config.toml
intermediate_size = 192
norm = "layernorm"
norm_eps = 1e-06
rope_fraction = 1.0
init_std_o = 0.0075
learning_rate = 0.0106
beta1 = 0.95
max_grad_norm = 0.5
max_seq_len = 1024
doc_mask = true
train_tokens = 108100000
MLP neurons of a small language model. Each row is named by its layer, matrix (gate and up: input weights; down: output weights) and neuron, and shows model dimensions 80-143. Each number is 50 + 10 x the weight over its row's rms, rounded and kept within 0 to 99. A neuron's up and down rows have the sign that makes its largest values positive.
Before each neuron's rows, "fires after" lists the tokens most often just before its 100 highest values on Wikipedia text that the model never trained on. A number after a token or word is its count.

fires after: " P" 15, " includ" 12, " off" 10, " R" 7, "ber" 6, "==" 6
L7.gate123:32 53 48 53 49 45 53 42 47 66 80 57 60 43 48 48 46 58 50 51 36 50 34 71 47 41 47 28 63 43 33 45 67 46 67 42 41 65 50 49 52 40 38 57 47 48 64 35 37 31 32 57 45 55 58 64 53 52 62 57 59 45 61 62
L7.up123:31 56 34 47 60 66 57 47 57 51 65 80 50 50 41 56 63 55 46 49 52 50 35 59 43 52 48 43 65 67 56 47 76 49 44 43 47 33 55 43 61 56 73 49 61 35 53 53 64 42 20 42 41 56 50 50 52 43 47 35 42 45 61 50
L7.down123:46 26 57 41 45 67 42 50 58 48 54 34 47 34 38 63 60 52 60 38 57 62 72 37 44 63 59 50 50 48 68 65 43 32 59 57 31 43 58 54 55 48 41 52 38 66 35 59 65 64 55 35 63 34 43 45 51 50 50 53 70 60 49 42

fires after: " st" 24, " a" 20, "st" 18, " The" 11, " W" 5, " h" 5
L5.gate181:49 51 44 58 44 53 39 48 39 46 43 47 43 50 45 64 63 64 46 42 59 30 49 48 40 44 46 53 43 61 64 30 54 58 50 54 32 55 57 30 35 57 37 58 40 55 68 45 46 53 28 67 56 47 54 60 36 59 60 51 50 39 65 54
L5.up181:60 49 59 50 51 76 56 50 28 53 54 50 65 44 38 37 54 80 48 54 65 38 51 42 54 42 58 48 53 59 68 41 46 46 74 45 47 42 55 44 38 60 61 63 48 54 50 40 53 73 55 53 64 54 36 42 36 56 50 50 37 61 35 61
L5.down181:54 54 68 43 56 47 56 47 58 36 58 36 37 55 74 59 58 45 36 36 52 48 67 42 68 46 77 43 40 61 53 52 65 48 68 58 63 44 35 70 31 50 55 44 51 62 49 45 60 41 48 54 39 35 62 55 40 36 55 40 63 41 55 49

fires after: " " 19, " e" 13, "t" 11, " T" 10, " t" 9, "ort" 6
L7.gate42:62 40 51 46 61 35 53 60 56 45 41 46 43 57 54 46 43 44 52 57 45 24 55 45 48 41 60 56 29 32 60 51 42 39 49 46 47 33 55 44 36 54 43 36 49 66 61 50 50 42 56 52 58 53 36 45 43 51 59 41 36 47 51 52
L7.up42:47 49 64 48 58 53 72 46 41 49 49 51 58 51 42 45 62 57 55 56 51 47 59 43 39 50 32 51 64 55 63 30 51 53 53 41 32 57 55 47 45 58 55 55 51 67 40 37 59 43 69 34 43 60 58 49 53 43 48 41 47 53 49 46
L7.down42:51 64 54 50 51 42 41 52 51 26 60 53 35 36 67 46 52 56 51 50 45 48 54 46 49 39 54 56 52 56 47 54 56 45 29 42 47 38 58 56 38 34 57 40 60 38 49 49 64 46 47 64 69 54 56 54 53 50 51 51 60 39 54 62

fires after: " P" 23, " sh" 15, " n" 12, " N" 8, " sp" 8, " Sh" 7
L3.gate62:33 48 43 69 49 55 64 50 55 56 50 65 62 52 57 53 43 49 51 57 40 38 27 55 45 44 39 52 57 50 61 44 53 36 55 60 57 49 40 57 69 58 54 59 57 43 46 53 48 49 42 41 57 50 68 52 37 63 55 46 42 43 57 66
L3.up62:40 53 61 57 65 43 64 54 49 53 48 60 45 53 64 55 50 39 71 51 55 41 47 35 39 60 51 46 47 36 60 50 43 46 56 67 50 57 38 57 62 45 53 73 54 51 43 56 40 47 45 29 49 33 88 45 43 61 53 52 39 46 36 46
L3.down62:63 58 44 61 40 40 54 47 33 56 51 50 43 52 70 53 45 64 47 45 44 53 49 49 51 45 53 53 42 48 56 46 72 51 35 62 59 36 28 51 54 74 33 49 47 55 53 57 42 55 66 62 59 26 83 44 32 50 52 51 49 40 42 47

fires after: " S" 30, " Con" 17, " con" 11
L8.gate19:35 54 46 58 50 52 55 47 38 55 44 43 40 58 49 45 52 52 53 69 39 55 43 64 22 39 60 64 54 43 47 45 71 47 51 63 52 59 61 43 44 35 70 65 54 52 63 67 50 42 47 62 73 50 43 54 48 47 59 41 61 32 47 53
L8.up19:48 59 53 48 54 49 67 52 26 55 51 30 44 69 56 50 36 42 40 63 72 30 37 51 59 46 29 50 39 61 55 37 45 30 68 43 44 55 52 49 56 38 62 54 35 50 58 54 37 43 40 68 56 54 65 61 59 49 56 53 46 48 46 56
L8.down19:47 74 45 39 52 50 68 53 58 62 53 43 62 34 54 52 48 42 77 49 39 54 59 55 53 38 53 35 42 55 60 65 68 56 61 53 51 38 35 47 49 56 58 50 53 40 70 33 43 45 50 68 72 41 63 57 34 52 43 35 47 47 52 44

fires after: " t" 23, " b" 21, " l" 16, " T" 12, " n" 7, " L" 7
L5.gate137:35 46 50 55 43 60 52 56 58 56 69 47 52 57 52 46 54 72 53 54 55 50 54 37 58 19 47 59 45 37 57 51 45 39 64 51 52 56 60 46 70 46 63 39 56 55 56 46 42 36 33 38 57 45 55 45 36 44 63 46 36 63 40 67
L5.up137:40 53 54 58 38 58 58 46 43 58 55 47 42 39 60 36 45 54 37 52 51 48 37 57 44 53 48 34 48 51 40 40 58 38 48 38 43 61 51 26 61 66 66 63 50 51 37 51 79 32 55 38 55 44 63 41 53 45 54 54 39 67 51 37
L5.down137:38 55 49 46 44 49 59 32 53 51 42 50 28 51 73 63 39 39 62 55 47 54 40 58 54 52 65 59 43 38 37 50 16 65 50 58 33 61 44 32 59 37 43 46 48 53 33 69 51 59 44 39 62 49 37 49 65 38 45 44 57 68 48 54

fires after: " v" 21, " V" 13, "ar" 6, " or" 6, "own" 5, "-" 5
L4.gate39:44 66 43 59 59 55 59 46 43 57 43 58 38 25 50 37 50 50 55 40 35 66 54 50 41 51 46 56 44 24 51 66 59 44 38 51 39 39 51 51 68 50 52 57 45 51 44 54 66 54 53 32 58 46 55 51 59 47 55 55 60 29 48 38
L4.up39:50 42 40 33 50 67 50 34 44 57 41 46 52 55 48 62 40 37 39 47 37 53 58 61 55 48 55 50 40 56 65 49 54 40 61 58 52 53 50 56 59 49 49 47 46 52 47 48 45 60 65 47 48 34 63 50 51 55 49 46 58 47 36 46
L4.down39:45 58 42 60 39 57 55 49 58 61 46 42 32 44 61 55 50 46 40 33 45 52 54 51 67 50 39 59 36 51 54 56 56 63 48 55 33 27 55 41 51 49 83 47 50 50 27 60 64 38 35 37 42 54 41 61 73 58 45 57 43 37 50 56

fires after: "et" 21, "at" 14, "ot" 10, "s" 8, "ich" 8, "en" 7
L4.gate149:42 48 56 63 47 32 35 27 49 41 41 59 78 61 45 51 45 34 32 58 57 46 44 59 48 48 74 50 57 55 47 35 47 35 30 63 54 55 52 44 59 52 62 52 39 40 35 43 49 60 63 43 52 50 47 45 55 52 57 33 54 56 58 61
L4.up149:61 45 58 47 58 43 46 62 65 44 32 67 45 70 63 68 67 56 50 36 59 51 44 48 56 39 51 45 50 49 49 56 35 46 42 49 58 50 61 42 42 51 53 68 65 35 53 56 62 38 59 61 56 50 24 47 52 44 59 42 34 49 38 57
L4.down149:40 57 52 30 57 56 63 33 48 54 63 56 53 30 51 49 45 53 51 67 45 58 45 54 43 52 42 69 58 45 37 64 57 59 45 39 59 53 65 58 55 35 36 57 47 47 51 46 50 49 57 59 51 52 44 61 46 63 51 63 50 38 34 31

fires after: "\n" 94, "-" 4
L4.gate62:32 71 47 47 44 40 42 66 50 67 42 54 52 61 49 48 42 59 38 50 65 61 44 73 59 41 58 59 34 58 51 54 59 57 56 53 46 63 62 53 43 39 44 56 47 29 38 50 68 54 43 28 53 59 49 33 48 45 57 54 42 57 50 42
L4.up62:48 53 41 33 51 44 53 55 49 46 61 48 56 36 49 51 42 53 47 43 51 58 50 59 47 43 50 70 43 50 56 59 47 57 63 46 40 51 68 47 45 37 34 54 58 40 35 45 52 48 50 30 72 56 41 32 48 39 57 45 45 56 28 53
L4.down62:51 55 51 51 39 50 37 59 43 55 62 43 57 55 53 63 43 51 59 58 58 49 50 44 48 34 26 76 63 69 40 60 41 39 62 43 50 46 43 45 66 44 56 65 59 39 32 53 40 44 58 41 58 49 51 59 46 41 56 41 56 56 38 77

fires after: " W" 15, " K" 14, " w" 10, " The" 9, "w" 8, " is" 6
L7.gate144:51 46 59 60 39 51 45 55 44 56 54 61 60 47 46 46 55 76 49 54 50 32 48 41 29 57 52 51 39 41 62 53 48 43 51 52 59 48 44 66 48 58 32 61 47 58 54 47 55 43 64 65 55 55 45 45 52 45 52 41 35 55 28 71
L7.up144:63 49 41 44 50 65 62 56 65 53 45 51 61 51 41 49 46 59 58 44 42 26 53 41 31 43 46 45 57 60 62 55 54 59 58 48 60 40 57 57 47 54 46 41 52 50 49 45 52 48 46 60 66 45 48 62 56 36 46 50 49 71 58 61
L7.down144:42 57 62 58 37 66 60 33 34 44 55 26 50 52 43 63 39 56 61 36 57 52 55 52 58 52 65 30 39 62 51 36 50 34 48 55 35 45 46 48 32 54 60 43 38 36 46 51 51 29 53 54 46 60 38 45 36 54 55 59 50 55 53 37

fires after: "v" 20, " s" 11, " V" 7, " v" 7, " W" 5
L4.gate79:43 50 43 46 44 36 62 59 37 48 53 28 53 37 65 64 53 48 55 49 38 53 40 44 37 51 43 59 41 36 57 31 49 48 44 59 44 57 68 59 60 30 60 49 54 51 52 53 48 75 47 46 61 52 51 65 49 35 52 40 60 49 33 65
L4.up79:43 61 55 47 43 54 32 43 40 56 51 46 43 49 65 61 46 53 59 52 55 51 46 49 64 66 33 51 68 52 49 43 64 47 44 52 59 56 48 47 69 58 58 41 14 35 39 46 67 60 65 33 47 49 37 40 72 48 31 47 49 49 41 45
L4.down79:41 41 39 64 50 69 77 42 51 50 48 49 49 45 51 52 51 52 60 31 57 57 37 56 34 55 64 52 51 50 66 55 38 63 40 42 51 54 52 42 42 44 44 76 61 59 53 60 46 44 40 51 62 52 60 60 39 56 56 61 72 48 45 43

fires after: " in" 28, " ad" 11, "at" 8, "ot" 8, "ar" 4
L9.gate145:50 48 54 51 27 52 42 44 42 61 52 54 48 48 68 27 47 48 43 58 52 38 43 53 57 42 53 41 31 35 36 64 73 47 71 55 50 54 33 49 56 52 38 51 41 58 56 45 36 52 46 55 37 55 65 41 50 48 65 59 48 51 48 55
L9.up145:49 38 48 48 39 38 43 60 39 61 55 44 63 55 65 41 43 46 35 47 50 49 57 54 39 63 61 33 52 38 58 54 44 38 62 52 42 40 51 58 32 49 33 51 55 51 56 40 57 59 65 42 59 55 51 54 52 48 64 60 61 62 52 55
L9.down145:39 41 36 37 59 53 47 46 52 34 42 46 54 65 57 42 68 49 41 64 52 67 56 43 54 39 44 37 82 35 25 31 30 48 52 39 47 51 36 47 56 50 42 63 46 50 21 49 55 49 41 56 58 58 62 42 53 52 67 68 60 72 42 37

fires after: " n" 20, " in" 13, "ct" 6, "z" 5, "us" 5, " to" 4
L9.gate87:45 51 57 58 51 45 56 60 55 50 60 76 43 32 63 70 49 48 67 58 65 31 36 51 45 71 62 69 58 47 55 48 60 40 45 61 39 56 52 38 53 65 45 66 56 50 41 53 51 44 47 40 51 62 58 55 37 42 50 47 50 53 45 35
L9.up87:44 54 60 73 42 43 32 69 65 45 51 49 58 69 63 38 52 48 62 52 42 56 47 56 51 52 36 49 39 57 43 71 47 50 46 45 30 61 45 45 48 67 50 55 63 53 40 47 34 37 40 60 51 51 48 44 47 54 57 45 53 40 49 50
L9.down87:52 51 49 42 45 56 47 51 57 39 55 40 42 58 53 52 56 65 34 66 64 60 54 58 49 59 63 66 37 53 50 48 51 26 48 28 52 64 60 42 30 43 44 57 48 49 43 59 42 55 63 51 58 51 40 59 51 20 55 45 50 49 39 46

fires after: " E" 42, " L" 12, " O" 9, " H" 7, " M" 4
L5.gate164:34 45 48 62 60 58 53 62 52 43 61 53 58 46 25 64 49 65 33 54 52 24 56 44 57 55 50 55 54 53 34 38 52 58 48 52 55 52 36 61 45 57 63 57 58 42 46 54 64 51 46 52 44 60 41 42 53 61 43 43 39 47 63 31
L5.up164:28 58 50 41 42 45 62 50 34 51 64 65 46 55 53 48 52 23 46 56 66 38 23 48 56 67 58 63 48 56 57 44 54 48 44 58 71 45 53 60 54 56 61 45 55 45 51 64 61 53 48 53 51 61 49 32 32 42 45 32 48 50 63 62
L5.down164:52 50 63 40 37 73 45 60 45 58 44 58 59 43 51 48 49 54 36 52 47 55 56 59 42 52 41 65 47 43 65 43 44 45 53 41 51 45 43 56 56 49 53 48 38 42 66 48 68 64 69 49 47 50 69 68 22 51 46 41 63 40 62 46

fires after: " Con" 20, " con" 17, "ar" 8, "et" 5, "en" 4
L7.gate173:60 50 53 74 41 49 55 49 43 36 39 53 46 57 67 49 45 37 31 65 45 51 41 47 60 47 35 65 44 49 57 50 52 50 55 62 51 69 52 44 57 35 55 49 52 44 58 50 38 29 48 39 66 60 61 55 49 54 62 53 41 24 36 65
L7.up173:43 31 51 26 58 47 46 60 51 53 43 52 47 48 49 42 55 44 43 52 43 49 62 59 52 52 51 54 54 39 58 40 45 40 31 36 63 46 64 64 46 45 45 74 49 47 55 50 54 35 38 59 45 53 49 62 47 48 46 55 52 45 52 49
L7.down173:52 65 47 60 54 56 67 43 39 54 50 62 53 47 48 42 37 54 35 45 67 53 61 42 37 46 36 21 67 57 50 55 41 71 50 33 45 35 49 43 59 51 39 41 56 55 35 43 49 46 46 39 56 48 35 39 43 38 47 35 40 66 53 71

fires after: " B" 41, " w" 12, " b" 11, " O" 9, " E" 8, " H" 6
L5.gate162:44 58 34 68 72 56 48 41 48 57 59 43 46 52 45 51 53 44 60 48 42 37 53 58 49 50 50 30 50 48 36 33 41 51 54 38 53 59 43 44 61 45 43 34 58 60 49 25 59 51 42 61 44 52 58 45 51 57 74 51 57 49 54 38
L5.up162:54 55 52 54 59 60 60 46 45 61 53 50 42 45 48 52 80 46 55 50 32 35 47 40 47 40 57 55 40 43 52 48 45 44 66 45 53 45 49 55 62 47 64 43 71 77 53 34 37 60 44 64 52 35 49 44 58 38 47 66 30 64 55 40
L5.down162:51 61 57 48 38 36 38 54 44 60 55 69 47 34 42 42 34 47 49 71 64 52 63 42 39 63 58 40 44 62 62 62 43 42 33 40 53 41 50 43 47 32 42 57 48 49 53 49 62 68 60 40 66 49 57 42 47 62 49 43 44 44 54 29

fires after: "\n" 15, "ul" 11, "-" 9, "==" 6, "c" 6, "at" 5
L4.gate171:61 35 36 49 49 42 46 43 47 51 44 36 63 50 53 44 42 35 54 39 53 42 43 52 44 56 50 49 36 51 48 56 49 66 44 47 42 66 62 56 69 59 52 51 55 48 36 56 79 51 61 34 41 64 50 47 47 47 51 47 56 40 65 35
L4.up171:60 49 47 70 46 55 56 39 61 51 39 44 32 27 38 53 40 66 69 59 47 54 59 47 37 47 49 75 46 53 39 56 64 74 63 54 42 65 51 40 53 42 50 50 53 51 54 48 49 26 50 56 53 39 59 52 60 50 50 51 77 35 40 33
L4.down171:56 65 70 60 50 54 56 57 35 49 45 46 65 45 57 28 47 46 41 55 54 61 52 60 48 59 47 52 59 32 36 55 56 34 34 56 35 50 48 40 45 43 50 29 52 54 61 47 43 70 34 60 33 52 52 46 55 47 38 56 46 57 37 34

fires after: " w" 19, " A" 17, " in" 13, " m" 8, " f" 4, "ult" 4
L7.gate143:51 49 51 40 50 54 54 48 50 54 58 54 56 59 29 55 53 57 36 54 39 35 34 46 46 64 51 56 43 33 58 40 58 41 62 35 49 55 59 48 51 45 38 54 50 55 37 30 43 50 43 66 46 64 43 53 42 42 43 45 41 40 48 62
L7.up143:50 50 56 41 55 67 53 36 44 54 51 55 69 58 29 55 65 36 47 57 60 44 50 49 58 66 41 61 47 50 68 47 65 48 75 59 52 46 51 51 34 50 46 62 55 43 40 41 43 57 62 59 45 54 38 43 38 70 54 52 53 62 49 54
L7.down143:47 55 46 69 41 69 50 43 55 57 58 51 43 19 50 48 57 64 34 49 61 58 65 59 66 47 65 45 53 41 46 36 38 65 50 54 62 59 47 48 45 59 46 51 49 59 62 49 48 42 62 47 69 35 58 36 46 50 40 55 55 46 58 38

fires after: "th" 13, "v" 11, " an" 11, "ep" 10, "r" 6, "al" 6
L8.gate132:63 40 49 54 54 49 54 46 56 64 62 43 40 32 57 39 53 53 57 57 64 45 40 50 46 55 55 68 43 56 56 36 50 41 41 44 48 42 34 55 56 42 50 57 71 60 56 44 27 55 65 53 63 69 50 51 29 58 45 58 43 48 53 55
L8.up132:39 56 57 42 52 47 44 41 53 70 49 59 47 41 61 45 51 42 51 49 60 48 45 45 48 50 41 52 54 63 59 57 57 47 36 42 50 50 36 59 53 55 53 40 49 66 45 59 31 69 56 32 63 37 46 49 47 43 49 61 42 50 65 36
L8.down132:62 58 55 64 50 47 53 40 38 44 58 53 40 39 38 54 57 33 48 59 60 46 50 50 56 35 54 63 66 47 40 50 47 53 41 52 44 54 47 53 75 62 38 40 60 62 51 51 14 49 37 58 55 57 49 57 50 72 63 55 33 45 64 46

fires after: "\n" 51, "==" 10
L3.gate126:42 63 41 66 65 56 29 40 36 45 56 43 54 38 82 54 60 31 54 52 50 60 34 52 49 48 59 49 43 30 49 47 56 40 73 43 31 58 63 52 61 46 56 49 69 47 61 37 53 53 54 45 54 59 54 56 49 53 45 65 47 41 57 45
L3.up126:53 37 41 47 44 62 44 40 66 47 45 49 48 40 40 57 61 48 43 67 51 54 54 50 68 42 60 58 46 70 43 45 42 65 51 47 42 54 41 44 45 41 65 50 43 49 58 48 47 43 72 42 29 55 50 48 51 54 39 53 68 40 45 48
L3.down126:54 60 46 54 54 44 48 51 42 60 48 60 45 56 66 40 49 70 36 43 48 43 27 44 61 44 51 59 50 43 63 49 50 50 61 48 50 45 53 57 45 66 51 64 51 57 55 43 53 61 42 59 65 51 59 44 58 43 52 63 40 59 60 36

fires after: " s" 19, " r" 15, " d" 15, " pr" 9, " R" 8
L5.gate122:60 56 67 63 65 36 37 45 36 31 63 44 51 47 30 52 51 58 67 46 48 50 59 59 48 63 48 69 47 41 62 37 53 35 69 46 31 43 50 46 60 45 50 52 52 66 52 44 50 29 49 38 53 48 38 54 54 54 75 59 59 59 45 45
L5.up122:56 57 38 43 45 57 45 58 39 44 36 50 56 55 43 64 48 51 46 57 46 48 50 48 39 63 43 63 49 45 59 49 50 36 58 48 42 59 55 53 34 41 34 41 59 35 54 44 56 47 57 52 49 52 54 48 48 55 50 79 57 42 41 29
L5.down122:48 63 55 68 39 64 49 58 54 46 61 36 37 54 58 63 68 47 42 36 44 56 40 46 41 67 48 55 54 55 49 44 64 44 45 40 41 66 42 57 30 55 45 42 58 58 43 54 41 35 62 58 52 41 56 40 46 51 45 55 80 54 45 49

fires after: "\n" 71, ")" 8, " re" 5, "erman" 4
L4.gate67:38 56 47 56 52 56 52 48 54 55 46 47 53 51 53 69 56 56 56 56 54 45 39 55 53 52 57 65 46 51 56 48 47 51 51 39 61 64 41 65 40 47 28 41 52 52 60 52 57 43 42 44 54 50 52 30 55 58 38 50 42 65 46 56
L4.up67:58 52 57 66 41 51 52 34 37 49 66 60 49 67 35 36 42 37 49 55 58 52 48 54 49 41 54 48 52 40 61 55 57 60 60 45 49 64 50 43 32 53 50 45 59 71 31 44 46 43 63 42 58 36 35 41 27 58 51 48 43 53 47 57
L4.down67:47 45 42 35 45 45 44 66 51 54 47 29 36 65 42 41 69 54 42 55 57 46 58 36 47 45 48 45 43 57 33 59 56 44 34 62 56 44 75 42 66 49 63 61 71 35 45 36 54 65 53 44 65 57 48 69 36 68 45 27 66 43 51 55

fires after: " in" 21, " s" 14, " l" 11, " In" 9, " pr" 9, "ent" 5
L8.gate7:64 57 46 69 65 46 58 46 50 61 35 33 44 59 59 43 46 45 62 32 55 62 44 48 43 49 43 51 58 53 69 46 47 45 53 38 58 60 37 52 45 39 63 46 38 39 46 44 47 52 59 45 42 57 47 53 42 28 54 33 61 33 53 53
L8.up7:75 55 50 33 48 65 48 64 59 48 55 40 57 51 53 58 29 40 44 50 47 43 46 45 54 54 41 46 41 60 52 33 54 40 68 59 40 57 43 46 42 45 47 37 29 71 54 61 51 54 35 45 54 52 57 36 45 49 49 62 54 39 51 36
L8.down7:22 38 45 61 35 67 67 62 66 54 55 34 49 65 46 46 52 40 50 41 47 52 56 46 46 59 55 51 55 34 44 54 67 64 51 56 50 59 51 46 51 51 46 50 58 46 50 71 50 39 64 58 60 42 45 34 54 58 57 63 25 33 35 46

fires after: " ex" 21, "re" 15, " f" 10, "in" 8, " an" 7, " in" 7
L3.gate27:38 52 63 45 47 47 57 33 49 42 64 40 48 33 70 49 40 50 65 66 36 47 54 46 49 53 67 61 43 47 74 62 40 50 79 39 60 50 77 54 51 49 60 63 66 36 54 43 48 69 48 55 45 41 50 44 52 40 14 49 47 45 60 52
L3.up27:39 56 76 46 54 47 51 36 55 37 56 55 53 56 45 56 55 55 53 68 49 48 53 53 39 52 47 66 49 79 66 69 56 51 63 33 58 28 58 39 53 64 48 60 47 42 70 45 49 54 45 46 43 60 55 69 41 60 46 22 41 45 49 50
L3.down27:57 44 60 56 32 50 64 60 37 42 56 29 36 26 56 46 51 50 39 45 49 55 66 40 57 49 55 46 57 40 48 42 64 54 52 66 56 33 32 53 27 51 58 74 45 64 44 64 53 56 47 50 43 73 50 59 58 50 44 59 42 20 57 44

fires after: " in" 15, " c" 13, "b" 9, " l" 7, "ar" 7
L10.gate152:49 43 51 52 47 60 31 57 57 73 40 54 47 53 48 46 41 39 39 48 32 54 51 42 28 65 51 48 38 42 71 44 41 42 62 41 58 75 31 50 53 54 55 51 59 54 58 62 47 34 50 36 45 51 41 42 56 72 55 50 35 46 45 59
L10.up152:49 45 57 55 62 66 54 35 41 57 37 42 47 45 59 36 50 47 27 61 45 55 59 47 42 74 31 50 65 29 48 53 47 53 65 35 45 53 44 59 40 56 53 48 50 46 46 42 53 49 53 38 55 60 49 40 56 41 59 60 57 69 37 49
L10.down152:48 34 48 53 27 57 47 38 39 60 44 58 57 55 49 50 48 53 38 55 42 41 46 73 49 39 52 29 56 62 66 61 57 46 58 46 74 50 27 43 56 40 69 51 62 49 56 28 37 39 51 45 43 50 44 29 48 48 41 66 60 46 47 50

fires after: " M" 21, " in" 20, "od" 6, " P" 5
L7.gate148:39 49 34 76 56 48 47 58 55 45 38 48 47 56 37 49 75 57 55 46 36 51 48 43 60 57 37 51 60 55 24 41 32 59 56 53 26 38 42 58 67 37 48 53 51 53 57 41 52 62 58 54 38 46 49 46 61 48 54 46 49 60 47 51
L7.up148:46 65 49 65 53 42 52 39 42 55 44 51 45 49 45 44 63 37 60 47 34 53 50 32 58 35 46 52 49 43 26 54 43 54 71 52 41 64 57 68 40 44 51 40 65 45 51 46 49 42 38 48 58 53 65 68 63 41 50 49 59 45 39 37
L7.down148:41 65 42 46 37 52 64 59 36 47 40 72 66 34 52 51 52 33 48 40 40 28 60 53 69 56 57 53 57 54 43 44 46 60 58 47 42 50 38 50 48 55 41 49 45 49 58 65 49 50 64 59 63 51 50 41 46 63 45 49 61 29 48 43

fires after: " app" 12, " to" 12, "x" 9, " in" 8, "p" 7, " " 7
L8.gate70:48 62 62 46 45 43 40 50 49 47 64 57 42 43 46 40 59 60 67 40 44 39 54 43 38 44 57 66 33 49 42 47 76 58 39 58 51 68 65 64 51 55 65 40 47 54 47 59 37 63 67 47 35 64 50 38 33 22 43 41 47 52 44 48
L8.up70:57 52 39 55 42 46 45 51 38 51 33 48 62 48 58 46 35 31 65 54 40 42 40 47 74 63 42 56 35 36 45 63 51 41 46 62 42 61 44 57 60 34 52 57 56 56 55 53 27 47 47 44 56 46 45 37 50 60 71 46 55 50 51 40
L8.down70:40 54 48 64 57 55 53 54 50 63 49 49 61 40 42 60 65 41 48 53 57 53 46 23 62 58 52 41 61 56 40 41 50 39 62 60 42 32 54 73 54 39 60 64 45 46 39 76 46 51 65 57 46 50 54 49 33 42 48 42 56 63 43 39

fires after: "f" 24, "ol" 16, " ch" 9, "\n" 7, "ab" 6
L8.gate140:59 56 55 45 60 37 37 44 47 26 53 42 46 62 46 52 41 43 55 61 58 59 48 51 57 61 63 53 36 32 51 59 48 52 49 46 55 57 64 27 46 65 40 46 56 44 51 42 59 60 52 48 70 64 41 50 50 45 43 47 48 62 44 47
L8.up140:61 52 49 43 57 44 55 65 39 49 47 30 50 43 39 43 55 52 35 58 32 48 59 58 38 43 50 47 41 47 41 56 44 42 57 31 51 58 55 49 55 68 60 39 51 49 56 50 50 54 46 52 57 63 44 38 35 27 30 24 41 54 52 60
L8.down140:54 34 56 41 61 55 52 60 62 63 38 53 68 42 34 49 63 40 53 63 58 62 53 59 37 58 45 66 63 54 41 63 36 62 64 35 46 60 38 36 57 51 51 63 40 63 57 58 30 41 43 50 50 62 56 44 48 26 53 56 53 45 25 66

fires after: "\n" 25, " pr" 10, "at" 9, "l" 7, "v" 6, "r" 4
L8.gate164:48 38 55 52 58 37 30 35 44 60 58 48 30 21 58 64 48 49 29 63 62 47 47 55 58 52 53 51 26 50 61 40 57 67 46 55 42 56 58 41 49 62 49 37 63 64 59 52 50 61 51 48 54 68 63 43 28 64 51 56 32 37 46 52
L8.up164:32 46 49 62 60 35 47 53 27 60 48 62 42 49 44 59 37 41 42 65 40 63 35 58 47 60 33 58 44 48 68 46 43 47 37 51 47 55 30 33 59 53 60 39 45 41 60 40 54 35 60 48 57 66 51 46 33 61 32 68 36 42 49 44
L8.down164:51 42 43 51 50 60 64 48 31 60 49 48 49 46 41 56 44 46 60 48 45 37 55 36 64 40 45 65 73 53 49 38 35 42 50 38 64 33 58 44 45 33 44 51 36 53 61 46 51 54 49 46 76 56 41 47 58 54 41 56 61 59 43 37

fires after: " K" 13, " w" 9, " B" 8, "-" 7, " R" 7, " W" 6
L9.gate121:36 74 60 55 48 39 41 24 32 37 45 34 46 48 44 45 48 50 62 63 47 32 37 37 56 46 41 44 38 75 46 46 48 40 49 51 30 47 59 54 66 35 35 38 47 44 67 41 64 63 40 63 53 64 42 42 49 51 61 37 59 52 41 43
L9.up121:36 48 61 57 60 39 68 50 46 62 49 51 54 57 47 62 48 37 65 62 61 63 52 44 44 82 32 42 40 34 50 75 68 60 31 42 50 47 54 38 44 37 51 48 58 62 68 51 33 35 44 51 59 56 55 61 53 32 52 51 56 56 53 69
L9.down121:49 58 55 51 49 59 50 36 51 69 63 52 62 36 54 47 37 36 62 78 52 38 50 57 48 58 40 33 37 58 47 45 42 57 35 76 35 60 39 58 55 38 52 55 55 50 48 59 49 34 55 53 67 41 56 48 51 59 54 53 55 50 44 46

fires after: "==" 25, "\n" 17, " \"" 14, "-" 11, "." 7, " un" 5
L9.gate190:54 50 71 64 37 48 61 45 51 45 49 49 50 53 55 34 51 69 40 44 56 26 58 53 56 44 64 56 70 44 46 56 65 40 57 27 47 56 59 37 40 43 59 41 44 47 33 38 57 62 63 45 53 49 42 39 52 51 49 38 47 66 54 43
L9.up190:48 63 53 68 41 63 42 35 38 62 56 60 44 56 35 54 59 37 55 39 49 49 74 62 40 51 54 31 73 60 56 50 46 42 61 34 41 54 54 36 50 34 65 43 56 51 35 54 50 50 45 45 51 43 25 33 41 66 44 58 43 72 44 57
L9.down190:57 53 34 42 38 50 27 52 35 58 41 51 42 52 43 51 52 39 63 49 64 42 43 36 44 52 45 57 61 59 54 49 44 52 44 47 36 66 51 45 35 66 53 52 30 46 29 49 43 41 59 37 56 55 65 57 64 39 39 59 50 50 50 48

fires after: "e" 40, "-" 12, " Pl" 9, " G" 8, " L" 6, "og" 6
L3.gate82:36 55 40 61 56 48 59 35 46 44 47 32 49 55 49 51 37 70 56 34 46 43 49 66 59 64 50 56 32 58 54 52 58 71 49 42 45 43 70 63 35 39 39 56 33 36 50 54 53 57 63 32 55 53 60 51 46 68 28 49 47 45 59 46
L3.up82:46 53 53 56 52 42 46 27 48 39 59 45 49 43 54 42 37 62 49 63 53 47 31 56 55 56 42 56 47 54 55 80 55 75 54 46 48 47 45 42 33 59 49 52 37 47 42 47 63 44 55 48 60 52 66 42 48 59 49 30 51 46 71 31
L3.down82:46 41 40 42 47 63 64 59 32 63 43 35 54 54 45 50 78 54 49 65 47 44 58 40 60 50 50 57 50 44 68 68 65 52 56 58 56 46 39 58 37 31 69 36 59 51 38 43 33 46 83 59 43 48 26 52 51 52 49 47 52 65 51 36